{"vocab_size": 2048, "activation": "tanh_gelu", "beta1": 0.9}
MLP neurons of a small language model. Each row is named by its layer, matrix (up: input weights) and neuron, and shows model dimensions 48-111. Each number is 128 + 32 x the weight over its row's rms, rounded and kept within 0 to 255.
Before each neuron's rows, "fires on" lists the tokens most often at its 100 highest values on Wikipedia text that the model never trained on.

fires on: ":", " –", "-", ","
L3.up719 [131 126 108 149 171 126 124 145 123 197  93  92  76 140 108 136 119 182  95 159 135  91 116 146 131 128 135 126 119  98  65 158 113 120 134 105  74 132 183 184 163 141 101 130 105 158 135 107 110 113 112  98 101 122 152 152 100 106  99 149  85  67 152 142]

fires on: ",", " ", ".", " of", " The", " the"
L7.up609 [123 113 116 153 147 153 170 144 131 108  96 164 174 111 145 186 154 181  60 174 125 182 101 129 115 126 165 107 120 174  79 128 118 179 118 104 106 114 193 180 132 114  78 202 133 114 201 124 118 128 151 134 127 131 157  75  54 178  65 132 130 144  94 122]

fires on: ",", " |", ";", "),", ");"
L8.up99 [142 142 151 209 172 105 194 134  64  62  77 112 136 183 139  77 143 103 118 208 196 138 169 143 110 102 143 119 105 175 153 139 107 109 121  63  86 165 112  99 155  81 100 163  94 138 135 121 135 184 123 159 117 156 128 143 137 111 102 128 137 102 134 164]

fires on: "s", "e", ")", " 1"
L7.up610 [131 133 107 137 158  85 148 164 113  97 104 112 154 157 138 118 135 118 151 133 165 134  84 109 124 124 110 129  77 116 100 163 147 127 196 174  88 137 136 160 157 155 103 136  99 161  96  87 105  94 180 132 113 150  79 193 115 117 124 142 142 114 112  96]

fires on: "s", "es", " called", "les", "er"
L5.up1301 [116 119 147 147 135  94  93 117 100  62  87  79 154 120 166 118 163 114 150 133  87 152 119 140 186  79 105  66 130 114  95 124  64 136 103  61 147 171 178 147 179 140 134  97 160 187 108 173  94  99 136 150 168 104  93 134 122 120 117 169 142 130 135 107]

fires on: " an", "an", "ra", "ed", "ang", " ex"
L5.up804 [139 119 141 154 153 101  84 104 141 159 113 169 169 186 175 126 200  71 137 119 138  96 164 142 120 146 130 165  98 193  93 148 178 178 255 157 133 149 133 174 113 179 199 117 155 173 147 163 171 186  95 163  82 140 142 176 149 193 125 107 118 150 130 161]

fires on: ","
L8.up27 [108 101 125 167 161  79 197 132 108 121 132 109 157 174  94 120 144 120 135 122  78  90 162  94 214 124 131  83 115 140 128 181 152 179 132  90  96 161 168  88 163 164 147 108 146 171 139 118 133 120 105 163 151 135 150 137  81 156 142 118 109 128 170  99]

fires on: "s", " to", "ing", "at", "ron"
L3.up1417 [ 97 160 120 142 121 181 134 108 129 111 111 105 123 108 127 112  76 133 196 139  71 152  92  83 129 164 123 121  38  73  90 126 138 144 141 122 112 188 158 139 129  81 132 118 157 141  59 114  35  92 138  79 137 145 140 140 121 110  91 122  92 139 170 102]

fires on: "ing", "\n", " has", "ff", "f"
L8.up292 [ 86 162 124 126 130  82 106 121  41 110 128  98 110 103 135  90 128 123 116 120 118 140 111 129  95 127 107 103 129  85  83  66  85 117 135  71 125 110  93 153  74 125 103 106  98 125 131  89 101 110 107  81  79 142 134  91 105 132  97  84  93 128 113 141]

fires on: " the", " 19", "'", " P", " ", " is"
L8.up886 [ 95 154 145 149 190 120 171  83 133 121 136 108 165  92 118 131 143 104 152 202 107 109 126 152 157 164 143  86 102 104 144 161 197 109 177 117 119 159 160 183 116  99 102 136 145 155  74 126  82  90  67 133 211 155 158 128 143 131  41 173 165 139 125 147]

fires on: "s", ",", " the", " both"
L5.up511 [128  89 128 153 125 127 162 131  84  97 134 151 137 112  76 100 146 118 190 152 183 128 129 143 116 176 177 145 122 165 123 110 162 121 115  57 136  90 143 133 172 116 133 155  80 112 115 156 131 109 121 116 116 148 129  89 107 115  98 174 163 118 128 115]

fires on: "ar", "-", "'", " met", "hy"
L7.up1312 [151 141  81 138 161 105 100 129 164 129 138 117 158 116 195 110  96 100 165 115 127   5 119 137  89 136  73 102 170 150  98 108 127 104  95 139 100 141 129  74 117 132  94 147  86 185  58 138 131 118  86  66 116 109 109 182 129 101 105 103  79 167 135 153]

fires on: "),", "an", "ed", "ron", "r", " include"
L5.up1412 [116 166 170 151 156 132  98  79 197 165 164 153 107 203  97 116 137 114 118 110 141  70 158 138  58 126  57 156 136 189 129 138 126 180 185 145 163  71 137 178 141 148 132  89 135 136 134 153 157 137 140 136  31 135 150 185 115  98 138 115  47 147 124 146]

fires on: "s", " at", "com", "Career", " as"
L8.up1374 [152 162 168 163 125 153 114 112 118 167 171 146 154 160 210 204 123 157  92 159 160 141 116  76 129 149 136 109 162 136 147 138 156 122 174 113 140 148 156 211 150 145 194 171 154 149 185 146 197 190 151 166 164 166 101 164 138 163 127 166 165 116 137 110]

fires on: " and", " ", ",", "s", " f"
L8.up1107 [117  87 125 147 127 145 160 110 142  82 139  89 161 121 157 132 142 155 106 157 173 162 129 127 140 124 191  92  69  90 103 164 179 137 173 147 118 128 167 154  77 115 157 131 164 130 124 109 165  91 112 195 146 183 181  89  91 160 108 135  80 167 131 150]

fires on: " and", ",", " &", "n", " ("
L7.up141 [ 84 160 131 171 137 149 153 174 130  95 172 105 128 115 137 136 145 118 131 156 141 126 130 145 100 214 181 100 115 138 119 174 128 174  96 109 105 129 156 185  86  88 119 125 155 102 134  80 151 122 163 116 173 119 161 103 153 183 110 169 103 127  90  94]

fires on: "a", "au", "le", "c", "re", "ur"
L7.up148 [153  87 154 128 161 160 143  79  97 121  80  94 111 182 163 150 125  93 145 122 124 113  99 103 131 157 149 146  74 123 162 136 112 169 111  57  89 126 137  99  48 116 140  86  51  89 120 117  77 109 132 132  62 102 153  78 134 116  88 160  96 145 150 116]

fires on: " the", ",", "act"
L8.up705 [126  96 163 177 155  86 192 155  77 148 120 129 168 117  44 135 148 164 121 151 162  98 173 141 125 123 167 146  79 127 138 155 143 145 130  26 139 160 124 120 142 120 133 131  97 169 105 122  96 122 125 151 157 136  98 118 129 120  55 138 131 138 163 128]

fires on: ")", "On", " On", "y", " an"
L7.up532 [102  82 124  88 132 125 152 124 117 105 131 140 148  75 156  88 139  72  97 168 120  88 128 124 154 124 123  77  60 126 128 126  57 108 116 108  66 128 109 119 111 123 125 111  98 120  56 131 117 114 145  27 126 121  46 105  98 122  93  96  94 106 190 109]

fires on: "s", "ed", "ing", "nd", "at"
L3.up1345 [126 143 153 163 187 117 146  78 143 132  90  52  84  77 169 116 132 140 114 169 157  90 104  90 153 114 132 120 176 112 150 173 106 118  94 175  68 134 178 149 192 102 167  98 140 186 123 115  83 101 141 162 128 177  76 128 145 123 121 109  72 148 167 143]

fires on: "s", "ver", "\n", "ing", "A", "t"
L7.up498 [157  87 152 122 133 125 125  88 110 134 127 151  77 140 101  83 138  90 126 149  91 127 119 118  87 197 145  96  46 128 132  94 127 102 116 134 112 131 123  65  80 127 106  76 164 116  86 104  95  98 145  76 147 108 150  78 144 156  89 145 122 158 198 109]

fires on: "'", "s", "es"
L3.up1228 [126 109 207 107 163 111  78 172 139  68 103 127  90 131 136 182 176 146 141 106 133  95 140 110 168 120 132 120 180 181 110 119 117 101 105 103 123 172 118 136 161 132 126 100 152 134  80  99 109 150  99  95 136 136  87 136 167  96  70 170  87 101 131 129]

fires on: " to", "port", "A", " Me", "ha", " came"
L5.up1376 [142 100 157 142  79 111 156 159 120  54  69 135 100 111 119  98 108 122 112 126  77 122  89 113 125 100 117 122 206 190 165 120 130  52 128 141 131 112 159  95 162  80  97 183 117 119  65 119 136 102 160  52 145  80 119  94 102 163 112 152  78  72 149 130]

fires on: ",", " re", " is", "th", " and", "ri"
L7.up724 [ 96 136 152  86 111 136 146  96 137 139 125 128 151 128 148 177 109 129 116 184 178 115  72 127  78 181 136 124 116 121 105 142 149 138 108 109  93 110 166 133 136 121 174 150 151  86  73  34  76 150 104  90 125 139 119 156 100  97 114  59 126 108 100 101]

fires on: "s", "al", "ra", "ment", "vel", "n"
L3.up532 [131 104 202 164 145 134 187 132 163  60 152  91 175 111 139 124 121 108 114 119 120 149  76 115 154 123 120 100 163 140  82 122  73 154  95 107 130 125 191 174 105 154 131 110 126 184  92  99 120 162 173 165 175 129 182 130 116 171 133 136 112 115  93 108]

fires on: "ed", " of", ":", "ing", "ted", "ic"
L3.up757 [149 125 178 167 202 124 107 127 157 154 121  81  92 142 127 153 142  98  51 164 178 161 112  89 164 107 137 140  92 129 116 125  70 163 134 151 148 172 106 115 148 189 166 153 105 139  80  50  54 168 155 120 135 116 152 137  46 153 116 178 160 110 136 195]

fires on: " was", "-", " won", "ed", " at"
L3.up1376 [130  80 120 130 170 127 110 152 125 100 121  75  98 105  86 172  84 147 102 140  63  90 138 122 151 122 163 133 129 150 101 147 112 156 104  79 124 143 131 147 161  88 179 163  91 119 190 127  96 171 146 132 105 139 118 128 166 131 104 167 114 115 107 122]

fires on: ",", " by", " and", "e"
L7.up1166 [133 130 111 115 140  76 141 129 173 132 131 121 170 146  92 157 124 157 161 168 140 108 121 153 148 147 135 134 180 121 144 146 114 138 139 111  89 120 177 104 126 101 155  93 132 101  94 103 123  94  96  70 127 127 134 148 113  88  48 118 173 108 142  91]

fires on: ",", "-", " ", " in", " at", "in"
L7.up471 [127  88  49 153 168 117 113 122 167 121 138  66 153 151  85 175  83 203 111 153 101 116 133 137 152 170 112 142  70 132  55 129 118 144 111  16 122 117 112 185 150 105 129 135  62 190 146 143 122 126 154 118 116 117 114  77  97 109  92 226 242  84 118 165]

fires on: "'", " \"", "s", " her", " I", " it"
L8.up454 [141 151 107 145 139  87 196 147 114  73 163 143 173 156  93 135 118 132 107 171 162  73 133 142 164 134 123 129 137  83 122 126 159 172 145 169 105 134 157  96 173  87 121 117 159 205 125 137 116 124  93  86 182 118 101 134 101 194  96 139 129  34  93 167]

fires on: "c", "ur", "un", ",", "aff", "o"
L7.up1409 [131 123 132 145 124 139 171 100  89 107 100 109 124 114 109 168  97 132 112 110 163 196 103 105 120  93 133 143 129 114 173 109 123 136  88  71 132 121 102 118  73 111 180 120  94  63 162 142  61 143 152 148 123 131 184  67 132 141 131 194 108 105  90 117]

fires on: "s", "ed", " York", " at"
L3.up203 [166 115 110 146 112 148 110 137 187 118 104 180 101 108 105 147 145 146  75  96 111 178 109  76 151 141 148 125 127 109 156 173 148  84 124 116 120 181 110 118 179 173 153 173  80 123 190 134 172 172 148  97 142 163 109 125 112 149 105 102 170 113 107 164]

fires on: "s", "ic", "'"
L7.up747 [158 103  99 137 120  83 169 142  83 123 201  87 116  86  80 103  93  84  66 122 181 152  85 120 146  81 109  97 123 126  93 161 101 166 129 137 120 121 171 155 154 158  97 107 123 154  46 129 103 144 150 127 151 163  93 166  83 149 120 122 214  93 147 140]

fires on: ")", " than", "\n"
L8.up41 [147 104 105 165 149  68 140 115  59 121 147  94 100  95 203  96 138  66 147 133 123 145 124 118 134 154  92 111 100  93  46 145 125 141 157  72  90 101 113 102  77 174  36 131 125 144  73  90 127  72 141 127  69  64  98 102 123 150  95  34 102 128 125 104]

fires on: ",", " that", " which"
L5.up640 [105 135  85 190 145  77 154 173 166 163 133 150 150 180  67 131 115  94 121 128  93 141 173 129 130 181 142 127  38 135  84 178 106 211 113  92 133 179 122 180 115 118 102 150 105 148 111 143 101 118 155 130 178 108 104  70 101 134 104 129 137 125 110  91]

fires on: "ed", "s", "es", " ex"
L3.up1397 [154 124 147 137 180  93 128 104 147 120 165  85 141  74 105 148 113  93  85  92 147 150  68 140 145 131 145  83 181 119 132 139 127 119 111 132 130 110 186 137  56 134 141 129 145  80  87 159  82 154 121 131 147 137 153 146 120 140 121  80 193 170 126 152]

fires on: ";", " the", "-", ",", " The", " |"
L8.up234 [134 120 141 228 157 175 220 127 115  82 115 100 141 116 107 104 143 109  71 179  98 135  84 104 145  90 148 107 161 196 104 126 153 120  57 132 123 130 148 134 113 107 102 129  66 168 178 130 159  88 155 187 131  90 133 142 127 172 101 141 159  92 175 159]

fires on: "s", "ed", "er", "red", "in", "or"
L3.up1490 [141 118 112 114 137 104  98  98 105 196 127 146  24  32 150 135 137 138  58 190 109 106 139  55 120 122  86  94 115 149 115 155  93 102 143 148 156 108 145 172 124 156 147 145 124 139 105 179 150 113 132 163 125 226 141 118 164  89 124  97  81 179 119 146]